{
  "n_layer": 25,
  "n_kv_head": 3,
  "norm": "layernorm",
  "norm_place": "pre",
  "rope_fraction": 1.0,
  "parallel_block": false,
  "init": "uniform",
  "init_std_qkv": 0.0324,
  "init_std_o": 0.00458,
  "init_std_up": 0.0324,
  "optimizer": "muon_variant",
  "warmup_steps": 200,
  "seq_len": 1024,
  "doc_mask": true,
  "steps": 6789
}
MLP neurons of a small language model. Each row is named by its layer, matrix (up: input weights; down: output weights) and neuron, and shows model dimensions 16-79. Each number is 50 + 12 x the weight over its row's rms, rounded and kept within 0 to 99.
After each neuron's rows, "fires before" lists the tokens most often just after its 100 highest values on Wikipedia text that the model never trained on; "fires on" lists the tokens most often at its 100 highest values on Wikipedia text that the model never trained on. A number after a token or word is its count.

L19.up175:45 37 36 41 71 53 60 50 54 55 71 40 48 42 51 66 53 37 39 18 51 38 47 55 48 46 57 49 45 39 42 39 37 59 52 60 39 67 60 47 52 59 48 58 59 52 59 49 38 53 18 48 58 61 61 57 34 46 50 34 51 43 70 49
L19.down175:43 59 38 52 53 60 55 61 59 60 77 47 53 41 47 64 52 66 57 46 58 54 58 32 65 67 36 49 35 60 41 45 38 56 35 54 51 45 21 50 54 46 61 51 46 52 51 48 41 53 52 64 47 40 78 49 51 67 56 57 57 67 61 58
fires before: "7" 54, "8" 33, "6" 5, "9" 4
fires on: "1" 22, "9" 21, " " 16, "8" 10, "2" 8, "0" 6

L13.up385:54 44 45 32 53 46 61 40 65 61 64 48 27 55 36 70 69 50 35 61 46 41 48 37 56 49 66 45 74 39 50 53 36 58 59 48 29 61 78 48 63 59 44 45 81 55 51 53 44 55 68 51 29 41 24 53 40 38 50 89 48 37 50 53
L13.down385:67 61 47 42 53 39 33 35 58 71 46 56 47 64 39 45 51 42 53 31 67 43 42 49 43 30 58 48 57 63 15 52 51 59 40 71 39 53 77 51 36 62 50 58 66 48 55 68 47 53 35 37 45 56 47 51 68 48 35 50 53 45 56 46
fires before: "-" 76
fires on: "\n" 89, " St" 4

L12.up348:46 57 27 44 34 48 48 51 48 44 41 51 52 44 27 68 69 49 45 50 61 31 48 43 37 44 58 57 66 78 51 41 33 57 63 33 57 59 45 33 61 50 56 51 51 32 59 49 51 35 54 53 43 43 40 71 66 40 31 57 38 58 59 64
L12.down348:50 45 41 36 28 53 60 53 36 48 47 45 30 42 43 60 47 62 39 65 39 44 52 29 57 16 81 64 53 38 54 49 45 46 55 46 62 36 46 49 52 47 51 40 66 38 64 43 53 43 55 79 54 44 43 39 43 54 52 51 37 45 61 51
fires before: "\n" 81
fires on: "==" 43, " ==" 10, "===" 10, "---|---|---|---|" 8, "\n" 6, "t" 5

L13.up44:60 38 28 60 50 49 30 40 42 46 61 53 67 53 43 47 39 42 69 57 56 49 77 30 47 44 60 58 59 42 47 51 36 21 68 29 47 53 56 54 47 62 72 46 50 54 50 43 51 47 22 49 70 51 18 45 43 62 59 57 45 44 41 46
L13.down44:56 61 42 37 49 28 38 39 42 68 41 66 47 56 32 61 31 59 53 42 50 49 47 46 43 49 80 52 75 60 62 26 45 74 51 49 54 48 41 50 66 55 68 55 55 35 53 62 45 52 54 58 46 41 15 39 51 30 40 75 55 57 57 56
fires before: "\n" 72, "---|---|---|---|" 7
fires on: "---|---|---|---|" 37, " |" 36, "|---|---|---|" 5

L9.up39:37 16 62 55 22 62 56 39 52 43 54 52 51 43 64 32 65 38 24 54 44 71 50 63 50 61 57 78 39 74 54 45 42 33 51 48 57 39 45 43 37 73 50 43 34 60 52 52 41 50 60 54 52 25 47 60 39 62 68 52 36 47 45 60
L9.down39:50 59 65 41 64 29 54 68 40 46 29 32 51 81 78 52 42 32 55 44 48 62 59 50 71 73 46 55 58 20 31 59 59 46 49 63 38 56 55 39 42 43 54 26 37 55 47 68 32 63 59 43 44 44 50 48 37 52 41 36 54 41 45 66
fires before: " |" 54, "." 11, "|" 5
fires on: "0" 46, "1" 16, "2" 8, "\n" 7, " " 6, "o" 6

L12.up164:58 44 46 71 43 36 57 61 41 52 60 52 52 62 64 50 45 56 65 43 43 42 42 49 52 40 45 62 49 44 53 57 39 38 90 53 38 29 70 50 37 60 26 46 45 51 59 35 50 43 38 52 53 48 52 37 74 65 70 29 42 35 60 60
L12.down164:53 47 28 50 48 54 71 63 44 53 59 58 44 39 42 50 45 60 61 42 57 47 49 45 68 63 47 21 55 34 70 63 28 55 62 46 31 47 43 53 54 76 32 62 17 55 55 52 36 58 52 40 40 27 50 37 44 66 47 69 52 59 33 42
fires before: "s" 83
fires on: "'" 87

L15.up176:57 52 44 61 35 53 59 47 58 41 35 67 33 42 45 88 47 45 40 45 68 48 54 61 56 47 62 47 42 52 67 45 30 59 59 42 53 39 46 47 68 55 43 50 36 51 56 61 31 43 36 48 31 58 49 52 59 60 28 69 40 46 45 44
L15.down176:40 64 65 40 23 44 43 61 54 29 50 42 61 59 44 44 45 70 53 16 57 62 67 46 74 38 39 61 57 33 41 62 40 63 40 58 47 41 42 37 61 56 50 74 47 55 36 54 51 65 29 39 32 53 81 57 48 60 63 28 37 58 65 57
fires before: "s" 66, " Illinois" 8, "9" 5
fires on: "'" 68, " Southern" 8, " Os" 6, "–" 4, " " 4

L15.up463:49 56 52 45 37 69 63 51 32 44 77 44 43 64 25 45 54 73 54 60 45 30 24 55 43 50 37 61 42 39 54 44 32 35 60 48 43 32 63 30 55 41 35 48 39 39 59 40 57 63 58 51 44 63 58 37 35 55 67 61 58 45 60 51
L15.down463:32 42 58 55 44 37 51 37 51 54 55 72 40 29 58 57 53 23 73 69 64 70 42 32 64 27 62 42 48 41 47 58 49 45 66 48 59 47 58 46 57 54 34 55 76 73 46 27 68 47 51 46 55 33 57 42 50 50 45 53 54 51 51 50
fires before: "s" 92, "t" 4
fires on: "'" 97

L15.up684:52 45 42 31 57 44 56 37 46 33 64 55 58 42 20 55 41 47 43 34 44 66 62 68 55 65 64 61 57 42 53 51 53 46 63 41 62 15 62 54 53 45 72 59 73 43 66 33 62 66 67 32 27 52 66 48 48 49 40 59 38 56 43 27
L15.down684:31 65 64 52 54 30 37 41 51 66 45 49 57 69 49 38 40 43 35 38 46 35 38 61 26 38 73 63 47 49 43 54 57 47 52 33 49 65 54 38 33 29 58 53 59 47 67 57 65 55 45 51 63 51 45 52 52 62 54 63 54 63 57 36
fires before: "2" 31, "1" 26, "4" 6, "3" 6
fires on: " " 98

L10.up489:59 41 10 44 58 39 64 59 51 35 62 48 65 39 38 70 58 55 54 50 43 64 44 44 50 67 36 52 64 51 47 54 55 51 54 44 52 52 66 57 32 68 52 61 48 47 60 54 53 40 54 33 39 47 49 46 44 50 71 68 54 65 30 27
L10.down489:55 19 41 58 63 39 58 50 47 47 47 29 64 53 63 53 37 52 69 52 55 62 60 52 52 57 35 45 57 64 81 57 41 57 33 28 40 66 75 39 27 56 47 49 37 50 35 53 68 68 42 31 46 50 58 58 25 75 59 58 41 30 41 55
fires before: "\n" 45, "-" 23, "===" 6, "The" 4
fires on: "\n" 93

L15.up166:71 55 53 45 42 59 63 61 41 29 46 49 64 51 38 70 62 66 31 56 45 54 48 38 51 59 30 42 69 50 59 42 30 34 47 63 63 45 58 63 62 47 58 42 49 56 58 33 38 71 29 65 38 29 35 53 31 42 53 57 57 63 49 54
L15.down166:53 64 64 31 39 51 60 35 52 51 52 28 30 47 45 27 45 41 59 62 65 45 57 63 48 31 29 50 33 39 34 62 49 55 53 62 65 36 70 45 49 41 47 53 56 44 51 66 43 63 48 48 59 53 64 52 55 36 38 34 32 37 38 57
fires before: "0" 76
fires on: "2" 79, " the" 6

L7.up289:31 36 53 43 63 46 71 52 35 64 50 28 39 74 43 69 40 55 38 72 37 61 47 45 37 49 53 42 58 60 41 40 42 59 36 42 36 71 35 50 53 57 24 67 55 61 75 49 60 71 40 51 33 56 60 51 50 48 68 44 37 29 41 58
L7.down289:54 75 55 62 38 66 47 50 57 52 45 63 62 40 78 37 57 51 60 52 52 58 28 48 31 49 41 65 22 30 61 76 61 46 56 46 54 45 48 39 37 41 45 49 60 42 73 44 48 41 45 52 43 31 54 35 39 49 59 33 44 38 52 47
fires before: "\n" 44, " |" 5, ":" 5, " " 4, ")" 4
fires on: " |" 56, "1" 8, "w" 7, "g" 6, "OR" 6

L13.up15:83 35 41 61 45 58 44 61 55 41 61 54 44 37 61 36 92 40 59 39 41 67 34 61 39 79 63 53 53 48 53 37 42 38 43 61 40 39 58 51 58 52 56 46 31 66 67 43 51 36 59 47 50 51 40 48 42 67 51 70 52 49 54 50
L13.down15:51 53 41 45 51 46 70 59 62 39 54 53 67 43 45 40 45 48 42 22 38 41 75 37 53 44 40 54 39 17 33 61 68 36 41 73 53 49 39 48 32 57 46 48 48 55 48 53 61 37 42 52 44 67 71 45 48 45 52 58 39 45 34 62
fires before: "|" 26, "\n" 18, "-" 8, "2" 6, "3" 6, " " 5
fires on: "\n" 43, "." 20, " =" 13

L12.up709:38 38 34 34 49 54 46 32 44 55 50 56 57 48 48 47 39 46 59 47 50 39 49 57 60 78 32 42 49 39 70 40 53 52 50 81 44 56 59 38 58 58 67 60 49 54 63 52 53 57 34 70 48 42 53 49 44 53 48 66 39 30 38 65
L12.down709:46 66 50 38 47 59 56 38 56 73 39 52 48 39 51 60 38 33 51 47 53 17 52 60 61 48 38 44 39 54 60 45 43 41 55 72 48 74 64 46 62 44 72 46 49 62 63 48 55 43 45 53 55 59 39 57 47 62 39 75 49 30 45 41
fires before: " " 59, " |" 5, " C" 4
fires on: ";" 100

L10.up732:54 63 55 33 49 64 47 55 56 64 58 49 40 47 26 46 46 34 55 54 59 59 55 46 50 62 47 78 45 55 33 42 55 44 62 44 46 32 59 26 40 68 50 52 68 32 66 37 53 58 42 52 70 51 45 43 58 42 68 51 40 60 68 77
L10.down732:62 33 51 50 63 38 40 54 42 68 56 54 35 30 47 44 80 34 43 52 58 63 67 36 48 60 63 49 51 47 21 55 68 54 62 45 47 48 37 33 62 29 47 37 56 35 58 52 20 60 45 65 50 37 28 49 40 44 44 62 52 47 60 54
fires before: "\n" 66, "or" 4
fires on: "\n" 67, "s" 9, "8" 8

L22.up253:36 73 60 38 34 58 51 50 52 51 55 52 25 59 56 20 71 40 47 70 41 53 36 36 44 38 59 47 40 41 63 72 44 59 43 46 45 72 69 47 62 35 51 55 38 61 58 49 50 56 34 52 36 50 41 53 44 56 62 60 71 53 35 51
L22.down253:46 49 68 75 58 41 65 63 36 46 57 58 64 59 62 62 52 64 44 49 41 53 40 33 38 49 49 50 69 63 51 66 63 38 35 53 47 51 64 61 52 34 32 29 43 39 36 54 62 58 45 76 72 24 23 28 47 52 47 56 50 48 45 37
fires before: "\n" 47, " |" 15, "|" 11, "." 6, "---|---|---|---|" 5
fires on: "---|---|---|---|" 21, " =" 15, "\n" 11, "===" 10, " hold" 9, " died" 5

L21.up285:34 50 36 27 39 40 65 63 33 50 67 37 42 60 55 53 60 36 58 47 54 63 69 48 65 73 64 51 46 55 71 64 66 42 71 50 53 50 44 55 38 49 67 19 37 66 70 35 54 41 52 57 41 51 46 36 59 38 59 33 42 36 61 53
L21.down285:62 74 40 63 61 76 47 47 68 42 45 61 54 50 53 68 39 46 32 57 53 48 52 67 66 51 71 40 52 43 51 58 42 64 41 43 46 68 46 51 63 20 34 62 27 52 41 60 41 41 53 71 24 39 60 22 41 43 59 52 55 36 47 64
fires before: "s" 54
fires on: "'" 57, " to" 8, " " 5, " un" 4

L18.up147:50 60 43 45 39 66 65 65 85 59 40 58 61 53 50 55 55 59 32 31 58 55 56 40 63 44 56 58 38 29 72 49 43 41 41 24 41 51 41 45 63 53 46 61 50 70 53 46 69 52 38 37 55 48 50 46 48 48 29 54 26 40 56 43
L18.down147:51 39 72 81 55 41 53 56 45 47 65 56 36 52 58 50 52 24 48 69 70 56 50 51 66 59 26 45 49 71 41 64 45 57 29 59 64 50 50 87 20 44 39 38 48 27 48 64 43 42 63 52 54 39 41 57 44 45 46 63 50 49 56 48
fires before: "." 13, "," 13, " and" 11, " of" 10, " to" 6, " in" 5
fires on: "s" 64, "ities" 6, " books" 5

L7.up105:32 47 50 43 59 45 63 68 61 47 69 40 62 61 39 54 57 56 61 32 54 46 49 40 31 72 83 35 39 39 39 43 53 47 56 44 39 58 34 60 48 47 40 45 20 55 54 41 57 59 45 54 58 58 62 67 41 66 41 64 43 51 60 46
L7.down105:61 46 54 33 52 53 43 52 40 64 40 67 33 65 42 40 36 42 45 49 73 58 51 78 50 43 41 68 41 55 45 46 49 41 52 56 52 49 49 50 32 58 41 67 76 35 39 58 41 44 40 39 24 56 47 28 61 52 37 77 44 54 47 48
fires before: "2" 38, "1" 33, "8" 5
fires on: " " 88

L13.up224:58 50 41 55 44 66 65 33 47 55 33 63 39 48 46 49 81 69 48 51 57 56 76 57 35 45 56 38 61 55 50 31 62 43 50 65 58 57 25 63 40 53 54 42 49 52 61 60 47 29 59 57 66 49 45 47 68 51 45 70 44 48 61 51
L13.down224:46 53 51 63 53 54 64 65 56 28 63 55 61 52 61 63 59 69 57 53 36 46 46 52 47 54 46 54 72 47 41 49 47 64 39 57 27 69 36 46 57 71 63 33 70 60 52 47 64 38 59 55 43 75 20 33 46 49 54 70 43 46 28 67
fires before: " States" 16, " A" 12, ":" 9, " G" 5, "V" 4, "na" 4
fires on: " United" 20, "year" 18, ";" 14, "AP" 6, "on" 4

L19.up322:38 53 44 67 35 56 39 27 63 45 55 52 37 38 45 14 40 47 65 53 66 79 35 58 44 71 42 53 65 42 60 46 37 46 59 66 55 30 55 37 38 54 60 40 41 68 46 55 60 71 37 46 39 67 59 37 76 48 54 38 41 23 57 61
L19.down322:47 71 63 55 64 46 74 47 67 43 59 38 42 33 60 66 54 49 42 66 47 46 50 66 46 57 46 58 68 44 47 59 53 37 38 57 60 28 44 58 56 48 38 32 31 55 47 43 59 47 53 72 16 73 62 43 35 33 41 63 60 64 57 41
fires before: "s" 86
fires on: "'" 50, "0" 26, "s" 12

L16.up641:45 44 32 41 58 38 56 51 47 47 41 38 68 49 47 37 41 44 56 66 35 50 66 30 58 47 49 58 45 61 76 48 72 52 59 74 52 64 35 53 68 44 44 50 66 25 47 43 43 69 47 61 37 50 56 51 28 57 69 61 02 39 49 38
L16.down641:73 72 50 37 51 46 48 41 59 51 40 34 62 45 59 57 71 64 61 68 48 58 49 72 41 33 77 60 53 32 55 41 45 60 47 40 43 54 33 51 47 40 36 53 34 38 61 52 34 51 65 45 56 66 65 67 39 55 34 47 55 76 69 48
fires before: "\n" 36, "---|---|---|---|" 19
fires on: "---|---|---|---|" 37, "|---|---|" 7, "ch" 6

L7.up15:51 50 59 28 47 70 37 51 35 37 70 53 59 40 51 61 47 42 66 46 62 50 63 38 37 57 38 45 37 25 55 63 29 82 49 36 58 55 59 39 44 53 47 48 53 55 62 33 51 67 39 45 28 36 47 37 49 61 45 40 36 28 63 68
L7.down15:62 62 43 64 31 65 37 42 71 47 58 48 59 42 55 52 61 48 63 59 29 63 34 41 58 45 77 52 58 47 49 36 34 49 63 51 57 27 54 37 71 44 44 66 41 41 51 51 47 49 68 56 44 51 65 35 43 43 39 54 31 62 40 60
fires before: "s" 60, "t" 7
fires on: "'" 74, " was" 13, " and" 6

L21.up408:46 59 53 57 49 42 45 49 36 47 50 32 28 39 47 60 49 30 52 40 33 49 54 51 36 56 50 52 33 64 60 44 43 49 30 44 69 47 51 43 44 76 47 63 64 50 62 44 62 42 74 52 54 72 26 27 47 55 46 38 48 64 41 25
L21.down408:33 47 53 37 51 40 44 44 67 42 48 69 52 48 56 49 52 42 74 55 73 53 66 63 37 64 62 41 45 49 51 44 63 61 36 48 38 23 36 37 54 59 33 41 46 54 52 64 69 66 53 37 47 69 57 45 53 41 62 39 44 58 41 47
fires before: " The" 22, "\n" 21, " A" 7, " They" 4
fires on: "." 88, ")." 6

L9.up3:43 37 44 44 59 75 58 41 57 32 44 57 58 41 53 63 45 49 59 26 48 38 47 46 59 51 42 54 48 63 45 41 50 41 44 51 55 31 48 57 53 63 28 63 75 27 49 53 70 14 51 63 37 61 36 62 62 51 55 54 64 47 72 25
L9.down3:52 50 74 51 73 65 63 62 51 45 64 42 44 71 30 39 56 54 81 55 65 79 42 60 57 39 59 58 44 46 58 47 42 35 53 36 37 53 45 33 42 45 66 48 42 41 70 30 44 58 47 51 37 42 42 52 60 39 55 45 32 58 51 40
fires before: " " 77
fires on: "," 61, " December" 8, "|" 7, "ch" 6, " January" 4

L12.up620:65 53 56 62 56 63 38 56 78 60 69 29 52 35 34 60 57 35 55 43 26 23 60 43 47 48 64 53 57 66 39 42 64 45 53 58 55 25 46 50 60 29 55 53 69 40 44 48 50 42 48 44 45 61 41 46 47 34 52 68 28 53 68 58
L12.down620:42 50 45 66 43 50 44 52 72 45 50 49 57 61 62 34 51 50 66 58 56 39 74 55 50 41 43 26 53 44 46 30 59 56 51 60 31 39 61 51 70 60 48 69 63 67 66 45 47 57 60 38 45 83 55 44 59 43 50 62 43 57 57 45
fires before: "-" 47, "\n" 19, "|" 4
fires on: "\n" 73, " |" 14, "th" 5

L21.up150:56 57 75 34 51 51 33 45 43 34 37 64 48 30 55 57 40 61 57 69 49 48 51 54 36 48 45 53 25 26 76 57 38 41 56 61 51 50 40 52 41 58 57 30 49 39 60 54 64 34 32 66 33 50 51 53 56 52 69 66 65 50 56 53
L21.down150:36 47 42 66 58 53 62 57 59 52 61 34 46 46 39 44 47 35 56 40 53 48 49 47 60 47 47 61 54 61 39 57 51 33 45 32 47 23 42 59 59 36 55 63 35 50 52 56 30 62 53 43 34 59 62 61 48 52 44 62 32 49 64 60
fires before: " " 50, " the" 4
fires on: "," 42, " on" 19, " in" 7, "ar" 4, " until" 4

L22.up530:52 81 59 47 49 59 37 62 41 32 68 65 69 43 56 53 36 47 40 45 44 60 29 55 46 66 42 43 44 59 53 39 71 26 51 62 61 35 52 30 60 63 30 64 38 29 62 56 44 55 54 49 47 51 75 58 43 33 43 46 42 45 53 54
L22.down530:68 50 58 57 56 42 58 43 38 50 58 37 46 46 65 58 58 61 52 56 62 41 49 37 62 47 43 49 40 50 61 60 34 60 57 56 64 48 57 53 76 45 55 44 50 48 52 45 50 69 70 49 51 33 62 46 54 56 30 43 39 49 68 50
fires before: "2" 92
fires on: " " 58, "–" 20, "0" 9, "^{" 5, "-" 4

L7.up209:38 85 52 44 73 62 57 59 51 46 47 48 50 66 34 47 51 44 42 56 47 45 56 41 46 70 46 64 45 65 65 49 38 38 51 27 40 53 44 59 55 45 53 43 60 37 41 60 63 33 20 65 26 60 63 68 37 60 52 40 17 65 48 59
L7.down209:53 50 57 66 46 58 39 44 67 51 68 51 43 53 53 55 35 52 52 54 65 60 46 55 62 45 67 40 65 46 36 61 22 62 67 66 54 67 31 45 43 23 67 70 44 36 75 57 39 37 49 33 50 30 73 53 71 41 58 79 43 53 54 33
fires before: " " 40, "\n" 17, " —" 9, " −" 7
fires on: " |" 79, "t" 7

L18.up646:27 63 36 37 62 60 80 52 50 46 45 56 45 56 45 62 75 51 43 48 46 81 56 51 33 51 58 53 52 43 49 26 49 40 75 50 46 31 37 43 62 71 33 73 12 49 70 38 71 47 33 59 48 56 82 61 42 52 50 65 45 33 37 62
L18.down646:27 31 46 58 38 43 64 42 59 43 60 50 19 41 51 40 59 42 43 44 42 57 37 33 30 38 58 52 41 52 47 39 62 38 43 49 41 42 61 59 44 54 65 26 57 49 52 45 59 66 43 51 35 51 58 46 62 49 79 58 63 45 48 59
fires before: "s" 45, "t" 8
fires on: "'" 52, " Ha" 11, "1" 8, "hi" 6

L7.up307:42 49 29 48 43 30 47 45 32 50 57 47 38 53 44 43 54 45 41 58 47 84 66 42 40 78 44 57 46 39 51 35 52 39 42 64 33 40 46 53 38 39 43 31 22 55 51 34 56 64 70 49 51 46 42 50 68 49 55 53 25 51 34 54
L7.down307:72 50 67 34 25 63 52 48 42 60 49 53 46 54 42 64 35 60 62 47 54 79 38 39 64 60 45 57 50 41 71 32 41 49 57 41 43 45 50 56 49 60 57 38 29 70 42 71 35 49 30 73 44 52 26 50 47 68 46 41 60 54 40 28
fires before: "s" 57, "," 4
fires on: "'" 76

L16.up359:32 48 45 39 38 74 62 39 46 56 46 47 65 59 62 67 60 53 44 39 45 54 58 54 74 61 67 72 56 43 53 53 38 51 51 37 48 28 50 49 39 59 65 40 52 40 68 49 55 55 49 53 35 59 30 45 54 44 47 47 31 62 66 40
L16.down359:56 69 36 38 63 65 39 59 60 52 53 54 50 40 34 56 51 53 32 46 54 55 66 49 44 62 92 37 42 29 42 38 44 55 42 44 79 32 57 63 36 56 80 41 55 55 50 39 45 62 52 65 58 45 38 63 64 43 40 73 56 56 52 34
fires before: "1" 41, "2" 18, "s" 7
fires on: " " 93